From a checkpoint of a small transformer trained on Wikipedia.
Size: 6 heads of 64, vocabulary 8192.
Architecture: RMSNorm before each block, no biases in attention or MLP, untied embeddings, normalized queries and keys, capped logits.
Training: 266M tokens, 4133 steps.
MLP neurons of a small language model. Each row is named by its layer, matrix (gate and up: input weights) and neuron, and shows model dimensions 256-383. Each number is 128 + 24 x the weight over its row's rms, rounded and kept within 0 to 255. Numbers have three digits each. A neuron's up and down rows have the sign that makes its largest values positive.
A block is one neuron, or neurons of one layer that tend to fire together. After each block is what it responds to, as a language model described it from the Wikipedia text at the highest values.

L3.gate190:091089144127165197154135136120116133151135137153132121130175130112150151118110159137150126109151141120130087098124128129134141144153158126156053124112077142115133117069098117161131114137111131104084100104121113139123155142119113154146098103123156122112141135134110113132119118130108120126189167112152132107106159109101150121111098107116114111152123143164114109138131116122119095125109
L3.up190:154123114150148123127117153113110168161108154101141145113125138075160066142127090152116159141115131134110095169137148165103149095136094094133156158176122152117143107109134137146133164091149151174105138144160079132072093089170135159132110122129131122132096083168125089166135096125164170145141121106114126101140115146131156156137124092107110115110135117165117154138140128114105147123151
Responds to: Clause-opening connectives

L7.gate12:112120132107130134176082105140150080154139134115148106131111173132129087115126153092142146138107133135138129157078139143159090130137138155113180111106119095136113152104110174148129167102097131132155124126125094095166113062120120153096130107082102136136133148130144148096122122153145131151132124084140105121125157117117127147113135103094109119140131136118167118143121131120102146103155
L7.up12:114121150145116151126115106106140132101108139137162143146135158111116117131124147119158123149123136121141154137103109158166163106117122111153171132106145136094079158101118127112110162124137146114117130119110130146099173116106089105116150128123115148125133107123132129135099134118131113109141136120146108159086120111167155097132099145111105101129106156137202111118097153130109114109138
L7.gate64:125103136098143125122136131123102098113162147143105148131154151157154100148111098115118108121110119106106100151064115132116116067136147097122101110090148112121121171155142143107138078072106107116106108174145125153127141169101128134131126120149155158144075143134146130081110149107166138155134141115127158161105131123134108109136148112085133159156119175102160131137110101152116094108149
L7.up64:102114113153152105139129092121104122116137132107094117104187152106153079169159142105141158146115169136121104102179146110143084129134094136108114122123156111139101108108108116133087128099127150155183118129142101091109111137116118140148145124124171153152133172121129106087141154142185123130145128108150152148119143108112158112046150164172123086152151134090112135157136124111143126130149
L7.gate502:119132148121151162150158089138114119157124161113164148123129083147116134135097069167125128086157187128107156147133123152132208147152089175134103106146158102078111173117156123129109105153113128141138116149131134144142153151149131101144096095129157154143150114127106107085136118092085139141107109145114157096146122147075129107142097136116107188146107129136127133129138138114108124106106
L7.up502:115087137119107126175104114161139115127191160115107124142127151121095146093113157165144139116087132125116118142155166121103145106134117086112094107167112121134100123110114139153139129138152136141125084139126159108063151094124116127153160155151111154110130150102105116152182120074097144141155136108121163123122178145152148119066063163107094136149115114151084098162129115082124141114138
L7.gate560:139096148100173153090139120130115123112166074149150123102108114111127112126129135105134105131141100092137136132157130103146152133135128065157154119126149145151108142132148136147104086129184126111129127143151145130095158134169167118113136123110127192122126163115123130104144114119152098132059145109140153145089153151142108169125168096139109162125171098173120098178103119116089117068121
L7.up560:131127096173103095144140136109092111123127134128151086126112118133187141140113142128120125091086121126137119181159132117130170125178128106131130118154137121101131135122147141094096128135143148114114125080153145100113145135125137165116138144111145128130105091137069134138155109157111144185145133092118150128130098119137111121133138091119143167119162145111094143104078159124121137155132
L7.gate643:156112141129158098120096135147125092186155180125139080099170140086138127128120148155129104122165166108127145146133153109102134100116082105064116079149120166114118120146107117128132140169155158123133141122107122126111151120162109122138141136102144178098119133164114099074110142147137113135121146128138160124083128114146137151130151116124160166165137138084131129116108110137141112162156
L7.up643:143097115121122114083113128121148133120178133150101136141135141155151100140115136131103084129130148112106149148145097141139132129110092134123093104107126099114112075146111127134112130096134170116112109158167129096148195130162136150114130125146111153119095132128129164117128113103137141124110117161163112095136163163126143115112125138144145096123134154110176089110101121118127119125101
L7.gate807:150099124104146129177130105128138111138116174158130098094097168184142119116158134090101113185126112108105124131111144139137135121130131122151123146152124144106137097076150129114124155146144097072204091144158102098126127126107142119131138117110134136115190148117130131112139116135141114105148088154142129124117106100136153145160134109131080152127102108147123104123135193143127104110105
L7.up807:176117088108149150162113154086139136109148145165096101075151118139120070158146128120123163189118099161095108146129117136102126110180137144076165149176151145109106147108123104163112160130155094156141140142135108137139163125147131118122115124112154130146159117182144120135163147171147133130115129150092112073126091138130162132132095146139153118099113116130106106106144119134113144078168
L7.gate811:135107112082149114134152139095124106130111117120123078134153211151154080148120143117112160125090135070096118108131134109143123129122135095066149090131126129127121108077123174176130118110127127182154125175124137137136137164126139203166167146116131140075137103135109107126134092158126108114149116095129181124115148063164145139146111106155116088136115104139117083147115130137108125131126
L7.up811:112126153131115167115128140142149122106118141124168114099126174116114105101142142131093133122144117170129125139134195129137104103151107096134131126146151145120133112108185089145135136078158116125152086123142119161128122089162117118126077170113160147099103096115153090165115092133172088120123131148129159111114155128117151133144133108145155152118082157107144125130127123141189128113110
L7.gate863:123115151119157108119152144143137144121138121110114121135156113169126147159173155121071109142115102119093129095139114143102131099162087118117166145150140096112131156068105112148146140115148117153169127147109130167127130089150135150125123143133128115092118109170145152133127127127119146108111100130158133137116126127131119135145120167098144094098153147105146105127114109127097119117118
L7.up863:112106162129119111103163122120122143116162111141100089141086106088093120118095170140153136142123122067086127150155120156130144147172156119146165168178106109121095159078156128121128140157167137161114123149132118119127091126118160127123079148114166135155134123156107093141164068133139111143156184168109132112106192103128094152130115136125118138091128124073112108135140098107152108151120
Responds to: Clause-opening back-reference subjects

L3.gate443:114139156125149092097120132114136129100151125151108137163137128090131142114160091138094119147131168128145142116126087133108097100103135180143131125135123127115117138126142125127151109122134176133135127132136124092120158180119129153115145108106115141107125104138122131103089165160128153090157143133102135121137107122127131154147140113145116064158100112135132124117076143118098163069103
L3.up443:134113106147133164093109152144125094135140145117118098058112093166104174096113107109132176131129142129098144143135132148158107128141138099144156150094112126127083085106144151160150132147166164157098113150108126120158128109144118102129180139129104139125121117156146145157115070116121104115121133084105096101142139147136129098117102149146138104140140155172113138173111139154138098135120
Responds to: Year decade digit

L7.gate29:118135166123121124091149134126124129134104129132150131098118171151130123136163070148155155070165129143153173101099171175154150126184085090108109130122139114142101131121093158126128148171134091117116092117121109114080144119119097174120135121120101172098126101094171121192141152143150104119124122096147149148164120086116129116178136125117089111132119157116128158167088137153090088122100
L7.up29:109069145130156144097174110121094146127121120122140107110134155161190092130108113149155121091200096098136157143080134150093114122140146153132128105116115167166124106126109085130120149128138117116147136125143151116146147120101129159101149114159125143124133101113147118139135160104109131107117189143103131143145130126117157143135090128118121058128178120089183152118134144105140141126132
L7.gate48:085097124129127146109140101119163142112142122144122129130140120158083116103146121190156121118132107133137191133110118114122139078145102096117101131126162115095119091128092134116118175171117114109144139097114120116130126126137162121074079109093146115186131111150117091157188125164082133108134054135118071173114142142143119143145125138126129143171146136103120096105130098108131141118083
L7.up48:068124167130110142116120075124124158086124113153145146137135100157157156112147105159138169091121121143151131132147176126136110157169120164124114133083179100159113177135135129146093155085155094133183118146131165113135146104125114132165121094157122145119121122129065126097087162131112139116121142113146137126152100157127139131129137093133129111128084130125113109140177121123134103152101
L7.gate184:131190118118139151095160155107172152145101129148106160117080137139123062162088129147143161082128133127086139112163140131149135146154118123110105163142121110133138117092145104135092157087104155135128146110143092113104168104161155087072108101069110161104106099144157124158124122104130139130117125130168141149107125198108102124143105117119139115117154144114142091136134126153127097132121
L7.up184:128164125111163136113062167102153148130132115134107142135104108160106151119180145130142160122122140124118147110137148175187165123161081132149134165100140125109112090076118135177135155137148117116103142124154125162154108134130131092146105128111131116123120106076174121151102150148118161138117165106169154125164124112149167127152116113131121112116100146130124135125140124135139128145099
L7.gate281:163080122122150094149155138112158165139122116131156069102109112134151133153143082135131129085137138096108107144119174131149150173106124191113095154132098144131106155175142141134147148123112138136148143132092097133134169162119101123117113084089122112125126103116123119124119144138097125120103097096139150128108074103135110095161135140132156092135094108116115096132142118142166086110099
L7.up281:144105163101141151124122157126166159170111125158152102097132123131171113147132096113113149137131149130160106164149103087126109116146114119125095143133143116126149148138113087144166157124184139150155121089142123131139112152112117129096123130155155116098097086118097118101127122132112150171136144125134152140143149142119141128099160132082121111123122135147153156154156175127137126123140
L7.gate394:128146113130106088118077206138147139126107140157152090073140132131140160113127119131131150128138137097131126097089138135119113106130141117166154128123145118177156115122161127151153146159102150119143130109135135089119156132101108105146148101124120114138133157104137178105136082122107104104139100128123096108169089124148129117119150093145094117155144134139143147118088134144123103155177
L7.up394:121117125130129111075157152158138115150110108161137124129147131116101155110090099112117071131129140131094172136177137137146132134081126150137125172172125141140155122106101145115172144114133078104094120173128113115120135165128101098147149106119145097149137145103143129167136143142119136141130134103138099129112137187085109139179168100182145104095122131160134126168101144151111129122155
L7.gate642:129149147146155095090104180111159133104150112102127114135105124123139096110127092137138118150131074119099166115087107106116140133145072136100129135137159125123155125116137134132158148097164128136141139109123158123109098142108151110130119116096144132138097150149105141158121119120128123119084121126112132116091133136120152090146152127091141154092144176155105107114134147128088095098146
L7.up642:122138191094100117103125107080106131124095123147104141140118125119084113127149142109120116142122136135156088122123144113102146118130148145141132122108163103167094164135155135130139177144150117158089137169144148119160178120136128117137130124153115113146171143092088122139082132139152128109111146194149130119148068138114150117157105119128127129128174148107126119147118157133126103154104
L7.gate823:146103135118067130071067132156187141113112136145105120105077132123180097160160102127136135112121097110100165196153105113153141140121101159114127121127143085142130125133178117178133096129119088166120119126110086149135178145113134108092140147155123115096101128141123141113127147114149124104116149095112138143099160137148166120140100143148117146114145089119124151119162165165142111170155
L7.up823:164063098117104121098131149132175169125113142161151097140123123138189167140178132167127150135170176099101143127118177136148136143145118143142129095107115114136149156134141117125127189148116125152153089121134113132113113107148086095077163177139143152105105106128144090144104124118147105068123121112154159125135119078149133144154131131123136131150149119139138120140086087143142179155136
L7.gate923:150121088116135128131116094141136131119133129125146102120124124150116122121146141152122127150149102118137120070152086119141107117097116139055147112133108099125077153149127128173107134129103146152134106158103154168173147136126113153120132133081100107165119136136075127086125143148163107123118139134057149125139123109121117131103174149134123126111157052119092129117108154143085121151159
L7.up923:193113112130122122114140109160074094107137146152161116142105132131116111136142098090164118132148111135123099080170106086089124157062093121136135126114109152124130081132109097139112154128098159097154101103136099101104147140153108147141110112100127120139087122116178130132117117125111151150138122120126128138126155140130121119085142082120117153132150130128125118122124131185115100103112
Responds to: Century and year digits

L9.gate73:118129159170121150148157133103119120162130110094099138136137105075109159103102155130149127117118142112116169098143127169106103146102124174151107104102126129113155140144140110148143147134132128118176076083142131147132146111087094162116140131110148117107155121139129142113162139141150156151098105105087141127142140124158159147124110136086121122132106170098116127101133147141119100102084
L9.up73:088137151134107143120141107152164129150135135073147147117124126095077171121091098129124113104139127136135120173118072116146153121110145165175138092124121138144134119119127143197177161101122127168123114128112152131159190087092124163112134130166154117147127108131134145097113125142123103128115153148139125118105134109146107153140133088094119151067157124110122106140090196108108109110109
L9.gate129:141132121134133114103078149138084127087090099153129112126115146204098121138077154166119137138132164098113142138140130145143097164116092141116100138120173090157138125142119118153118114151175154152111157120176106075143131114100112095136150125096102144146123184120139176129091122084158154121143128097165127120113141115121090122086135141115139195080081090151115102108142171104128193113126
L9.up129:135113100150106168112097110090124145148129117145138111131110111109094106095130125101133120092129106151115122175072118110127107092160140117119136129145113165138143150148120121116163126107146139183122126120128118173109117135147162148103125105147171149111124138154121160153088151123182167125099171176125171098161117140138142139147104103115120105121129093089168124113098143126119102122135
L9.gate257:182131155114169131178133092129154101156161134089132114196131132118134101148113143135120111135155141136157156150091103126135101110140117096131131137131104173106101120125121144127144166138144098076128109133128108101150130110115102118123126088120127161098087104166101106105119123167136154142154108130153144090120120106170168106152112115133164115097139189120153161120139177150131086108154
L9.up257:148141104084159134125147124122090082122131124096173119082147151161158167140165137142145139116150124086137129157123127137125113094138118127123127148162134130106117102145142121125112166114181147094157121141113118132117088146143095142129117123165111139090107142136118132106122101151103134130141127115108154127062148086109147148139132072116117125124106132100088105161072093167127091133134
L9.gate358:089082136119082117102132098144136102179106156162155120107150115084148118112136112138096135121144168146168118123137102119130106134150120133138116130151113179122136106138132124167121141147141126116107126095127134113127161121121114134089132129158091119159168148100125109133119129140155138123137149135083128133136153153134109102164145114128105158103121148106138140092107100144155138147155
L9.up358:114072181141144117160135158102112106123132112131141123155124160132137149133168078137151095121147109125114121138123108122125136122169114101099123113157107102116125164127098142141149121131107145143169074114117134149116145087103123093154108164124160111121099150098150142142125127128136155114127130116166142131134145086173107112064158096155106116090117096157184079108122147108182147122179
L9.gate362:093177165080163140149110158138169177158130130131112147127141077149111155144151143164104167089175122114120144146137111189146128087143129113142098145116128108153174159124110124132140115128134117150124160124109145177122131137120127104105140168149144141118125114132145171136136135129108124161121130113122144111149166107111139159164145119122129131175120118146098169119122158125137107154140
L9.up362:171135106106118146180103116097140092121137145146152128162163101127129078136122135131112126168172117115117106123125115140114175106140120162145173140117134101171140179159073105122134157123169137152163159112120124131101132140137128124138143133132107126124104124117110147145126132150080149116092132129131126136148134120115139128116128132120085170119120108156131128093142103130146089109134
L9.gate626:119148120148136109108140115112136138150158085106137141100143109103135079118139136127109104104100117140123131169115127124122098117106127181147132124124132101119129112153103111132145129103177127119145147202097114113072131143169161125079114111136113154129112135136159124111163146109080137143158096119106103113155135106100138108165130131115110149129113119167098096116108116192147149098152
L9.up626:110097127122142135117128121098120158131165143095147091140131142151151112167117137152084134135113132159141095155141097136102153118143128113119129147096118100118176100132107131085137148080168114104137126085118112140183093132146086143142129145154120157130163141115098131123119156140177124126098113127163077144151138137180125139079148104123124109152115106141117117128113120138145112146136
L9.gate886:089127125138162118161119153131111175115142123139096152114148117194139118120098105132107137113128142115099164145115095089144109104138111126106154107103121111116120160130117151146144130160148083123155139132140083146149146140103092111112123157095137136124126122167124126150103090118157144115136128127154092081151180094045148167128126111141127101101106145140118113122130121175165129089102
L9.up886:132127121093143134119143123103144145118128120111136112159109123139116148130141164146130111137108145172132125143126108124139137109170101101130124182156121115137132099132122154107147176157183122132114142096122155145107178109143097123127111135107080175111162102166162139106087128131172132135114138123144162079112083153125134095112086154094119087163105161156135124138108136148146087134135
L9.gate934:133144118143166128120173123117147110146142113167122109089123131129135139138161151128130146129121092121116147152110123120194116155136121128162120131151131113086092123128110145161091192099177133112164138168124145093121174158108166176105105144112116116098118161117145137159086126106139112180117157106157104097116122113126108133128154106110108138096130179111135136138161124157135105117120
L9.up934:140176111115091137145124131150105122132126058076112144183107149124068119128097113129105145117116135127097170125109142161096131125096178115103126088108155121130116091155128163116107112075126136118142119144109113141148102123103148119177133151132164153120126144169141126128164129157137109142154105080138164135145143138123124102127129159106113133137120110148119119115131119109114084144117
Responds to: Year digits and relative pronouns

L7.gate205:131138160126128146151157121111154093099093141138130140155106113142181127110155083101122137135170130124125136162127060111142130126145149149129161150154142124122109160126138115097141125129076084155119116135136129093118139116137100115114143167102142148124132129152116108149159135108126115097155139150109155190169113099129164112133117111145121169106118153099101068140134108114165145115145
L7.up205:074143161104123115109135105126138117111134106114147148131143093118150086166141151157117119148093129137119137127116119127126157089110163127132109151107079131136085077077108084136111092123187107175139059149116170108084138117167133121125121120112117151112150097111115162128137142125115120111135129101092141124106140120123132191165096118103173117105112092100173145141076121085136128110176
L7.gate235:126108155143113163138115153087122132111107123123134152120119149116176124141136079121122120127091133083127120147081087186148123141094127137143165114085119152138159171120109193108154130161140144154126129127097127155130113115106136119088157121158134177166186145089114126173167122140111125110122156111121116145142138149111129144156106110114099137164113122112136131138139136124209147113102
L7.up235:065147143177123140135155138060107140077147158162158147124112081102136132092123121077110127113123088102164095113072117176129184118144148153082109084109152121144129154147100168138157117133124120144108106111099113120157127145093097132177157124137156148142124143117149110158107127124148166164149084122128169169158141124161138130120143108098167119113121131136082099081134142190139138154151
L7.gate268:082139127136137164115108147142122167143133133127125127097120120095099129155128151115138134119142137095082146118143109108132110135127106137095141117160141126124143090131156137162107177106118106139101081088134099146097124144134108172166141121098118170120153155094111134125110123107162137153075125170137128136119133116088123129110112153125152133130139125140139115148127083128148121129114
L7.up268:163176145115115138171121119129107110134123131117082085161172151129108142113125105105141163127155106097083130109105151154132114148144118152131123119107151151123182123183135155116115143128098100151121124094122110157118121134136128120061121144177124150109110145116140164140117111151117105173182124130175101123164146127131157131138162123154129065131144141129128119172093113117153129164086
L7.gate275:128126097162139123174140131116168120089105082150157119096117150155164118140145091141166113117120138150132096139106079182110121114184118165177121132081164131096120122178143115129134142146120134108125140159159133078140121158124114138127136118103089163090103110112124106142157148094165092118114142138115103114140135128135109118117122146110115133123117119116146103162074164107063116133109
L7.up275:115124107114122135098101144148147165133148127151150134125118104076138115135103131148127165106115144132100142098169150182100122183116149143150117090118157129149104133099113130153157146101128108136136145125122123133137160163132086130089106104087110162154142112174108094154174140131125080138123152132151118125129096099128154125130166114094142150162173135071150098153137188155132100153151
L7.gate592:158139145164191141146116116129141114136142153110108130139142117120160134071130090137149134149149157121125177098124107167147143130139166085124118124187110111085121124130102127179145165116147090109136119105143166091084116143153133119139129098155165181146154165118147127113099115122115148133153107161190121115084137146104110155083135136093147104113127118135071119137107109103129113107127
L7.up592:143115178120143131125155155126179103101110115137111136187139164071122150094147090107105155164134121185109112139150141103128133134125152134162141172149113129143103114167129139166129103107127085101190111126161114146128127107100172121114136100142161151115127113155104104126127152086126132119147108113145130148115157109134159140112170126146104077146121092135140126112117130119129112137130
L7.gate631:109112134121106122118137174091122110157101098140156123084106143131094076171143097139112119067093120142100117140173129111122120118121101117141122132126118126082162133096144127126179103129149166113122141062127129155117105156156125065148090123116093118085126097128114098146105120133088077106143114139143122109107144123100154134110138163104121166161134127102142125152145134135155128137129
L7.up631:148114140134114148148135144127160155114122146113159141164123113112107095127038128105129082136104120189102148084137153142147120154102119105147120114129147155128111143165126125109110110199148146144160103147108115084140122108155140147113135117069128109152123124079126112144116133129109124139133162110147124104118154153102124120116144115154133127143129135096107094148129109167104128128098
L7.gate640:126110140099149115134127138117168189121150103171168087157116159110114159079210159113197144119140126127092113162129146138146187113111131139181129132119118087141148144155126135106129122134116137125138122111088129128119136140116100146148051101134131124099131076138112111091147130132149135084131104149108132129093128100080091168089125090101079136146120159107144163125142097130149150109109
L7.up640:114102148092128108097129127123136153137137114164165096118117166125151141122130123133115176091181112108108131155095113112130181106115182151127105081101086119128161104114139102108129150107137129160179088121096147120131117130122126112134113151146135160141143106132102114086160137178126135076133164154121160135136131132078106121141106110153098111129132119146099148124110124103143099100158
L7.gate862:177159115165134115136109109132113116140163116132086125160137138131104119143123095099130142195140099133116099121108136132151128152127110106155102130167104146101145134117103143141154161118123121149143122124133106123133116135104122137105085141172077131138112158101120107160161115179148144136083125170156187121126150114118165123106119106099127148130117137109144109122092126134144116152170
L7.up862:149145103121171141082099104123169104142184124112131147112123151156137150073139136123143147131160170137160130123152122146115098115139124112100086135133134122159125114095152138134126145096113125127109093098163108140162082128118128111168089078166128133170095132088121176078125138126142137135125118132112147126155129144132187133060166153148144109134136086154154099115138131139189150133105
Responds to: Clause-opening prepositions

L3.gate244:130151150109164108126099134141154166168148076113100139180128141117153119141101136141149124133166125109116107118116156143101101135139138107103085155124167103101172120131165121137130122120104080136162084135113106110154174173100129167174166111153158152159110109141109115138123106117114149113153165134105106119121129097115148148097106113149155131092127119110133127094132132093105127129092
L3.up244:088152134130130139132103144141103136123137099101102122098134156136167134110111145131128101144147115091121132092091179131091166156095175092103086143160119075113161164117138131163095135139097087125113082125130147115135153173114102123168135158106152141121128087134137071128072132114146107138146133116085143164129131114156140140133124134162147145112111107121147108117144159082136135135117
Responds to: Word or prefix "in"

L9.gate17:116102110146183115134102135137113130112099097138161098105137129133107145131137136105139146150144147111121102108098123076088106156136090135094160151135116105135096133134149126129129136162151118171111096132117154119133134136109132144144142136098167115150138102110172128131111164136153104128130137114106143142093153099160120154077126105143118157142124133158158116135125139092123152192101
L9.up17:131088094126140154144109094139142142201136142123107140143123076098128078117122136103155173152105171096100147090130109113116101140155152135132143090144117162070117131144114071136084116067087137166116120141147159170105110099079175138133122110091148164087148121114134157129121110113134162194111150113139078138119103100136151139114118129110152114103147130106114092130132189149083163087096
L9.gate53:092087091115116164143163141130101106172168113103138134118122073128111137118164112132134150101157116150136127145097146096109098141139076106136171122136133127137083115171063140120089119137172109130103139123147097122160198125130065163154132137112125108118134144116135159134135169122121128146111144136117174117148120105129150104115142109121173122163140117114160160140130127131180117123139
L9.up53:153129149132154090174120106153113116129105119162107138097110137103111129083128132135157155151149141119164133152101131123142099119106175111121139130195098131144150098121091125126108140134155112147170086146127145125125139114118157116117106171118128187132126103119149116143127118058115141159149125115155130109127135161112123099159152166141119126137108134092150111135153157170120137119165
L9.gate149:143123152111107109114124139128143154138108143142156118143126176136132126116130163116210121147127185136154136140121151150133124119131119133149154079130138151121103108201187164124131145163133154133144107119149120136174127117122141161114148125104103101163146149139138140120134066141131166178126147121169148088157116161114104120086124170102074134168166128142168075116137156127104150136134
L9.up149:151142119111163104151087122108123133106156154110141148106154117122106146086066085129150136094137100108125127153136103106138141068113112158145139136118142158121150138106081131089091140123115118126128113115116155165108144132143156118154105105119147161104106119127132125159154161077142134146122142144083125123132148145130173139113122133145133145118141161136131164175093114080146146103119
L9.gate152:109144156109126164174111143163123137129162126114118134117114128093124129125113141120142104141142114105140121126150067119113114085143089113129170159149110150135151122125092177123151143129109113125150114069113138116087133109172118085128136136089101157150120133147149133098141155145137147105137128115108152150126095191119181098108157111131101137147071108132162083125125114128127124149137
L9.up152:106079140146062096156140120123190152155167132132142099115091132109137177145084131145126088107151113166117137155107134108112141119111097131137127150112122115152138161129153122133111097166161106100154106129129143134153122075102130102123100189152085141125113138130126133137156168145086120148127143146118155122090136132108161157097113082122168151096138090112139091117129141162191136122118
L9.gate267:154142129153139099082134200078142121120173122128127129124148148169138128089191155172100102144142125144133121127137115092086156154122123114160119133171126074091122151086117144118154143125146120123115139080140112097131133141144123124104131125141123075104140135146121138129163136126107158142132117091105122178097147118169141123097135111138122147166158121142142065138160108148147101100102
L9.up267:185070124137137121112156125136116090135120119148135132161161103135161108115149143089109127170172133132134143166099117129106142160074169134152098123170145115130128119100123102136114113118112111130143125114136132093111108104151121092093143093157128094125134126139157140152118146160117161117150134160087141129096123128140138115137141157165116111152115126143151118200151155076142129095109
L9.gate274:123092135108094103166096148124175161169092084136143116137116129138098149123135095123177124116126122110123153153167166102109115125113124136125088148095107094115105066127101112151128175151165128146136105090145146141141135084139132143135158131152124152180126131110104127113114146129134197159107128118143166141139123142131083152152131136096128153091101121160145109146075181101108132110102
L9.up274:128080128131152162126133111116102133135138180113141118123080151124130141148160131093140103119120109158098126111135109075121141149081131114138105094143109088118091122108143096076172133096117167172096087144107100090111134113130125144144105136129125125116133127090173151149170178125118076121133160168139111092108156154145078138170076112106131091153117096154168120147137117143161134178145
L9.gate740:112169081120173092091105144107138114128083146122142145119116112165168143123139076123139116096122086117109151110131097093133163116097126105131111150129076132120158120098102100150142158125116139149183099141137156109115137115092126105102121099130134154170145101119193167083140152134137128073113122158121133143109077128099174146077118128099102142123140161167098148133102169161155136131123
L9.up740:103135132150140106129132087097111097121142145094136109123116154109104124123131159140136099161106118114135106110106102101115144129112115126111110118120170124142138119130149116155121126092085151155160124122100126124135136118120066107149105067090098153143135158112119169112137109110119175079070129101105084117120147189135138132128117130125134121097131146099138112109165109167100116152077
L9.gate747:100125138156132142116102131156100103098094111102151183152119188112117094113129142158151113201127130104106150121093159132122163128114086123173156178177128102126107128131161150152118160119122142143104124108133107139122129136120110144117165106098118140157140124129098132134120128114120097149125115123128161113135174170143141129099099086137157140131161114111120147164101135135154154181120
L9.up747:141157119197088163121095142132115099135151163138121166109090130154119162150119143086132186124121166152122156139105119117104070145117161140109101132126093135105113097095121128158135150136154092125141131130151103124109128109082154119145132109114131156091126172146150078125149170113127133175098114147150068144120130131143103184096145116156117086156125128147103104166148184094119122122078
Responds to: Event-locating prepositions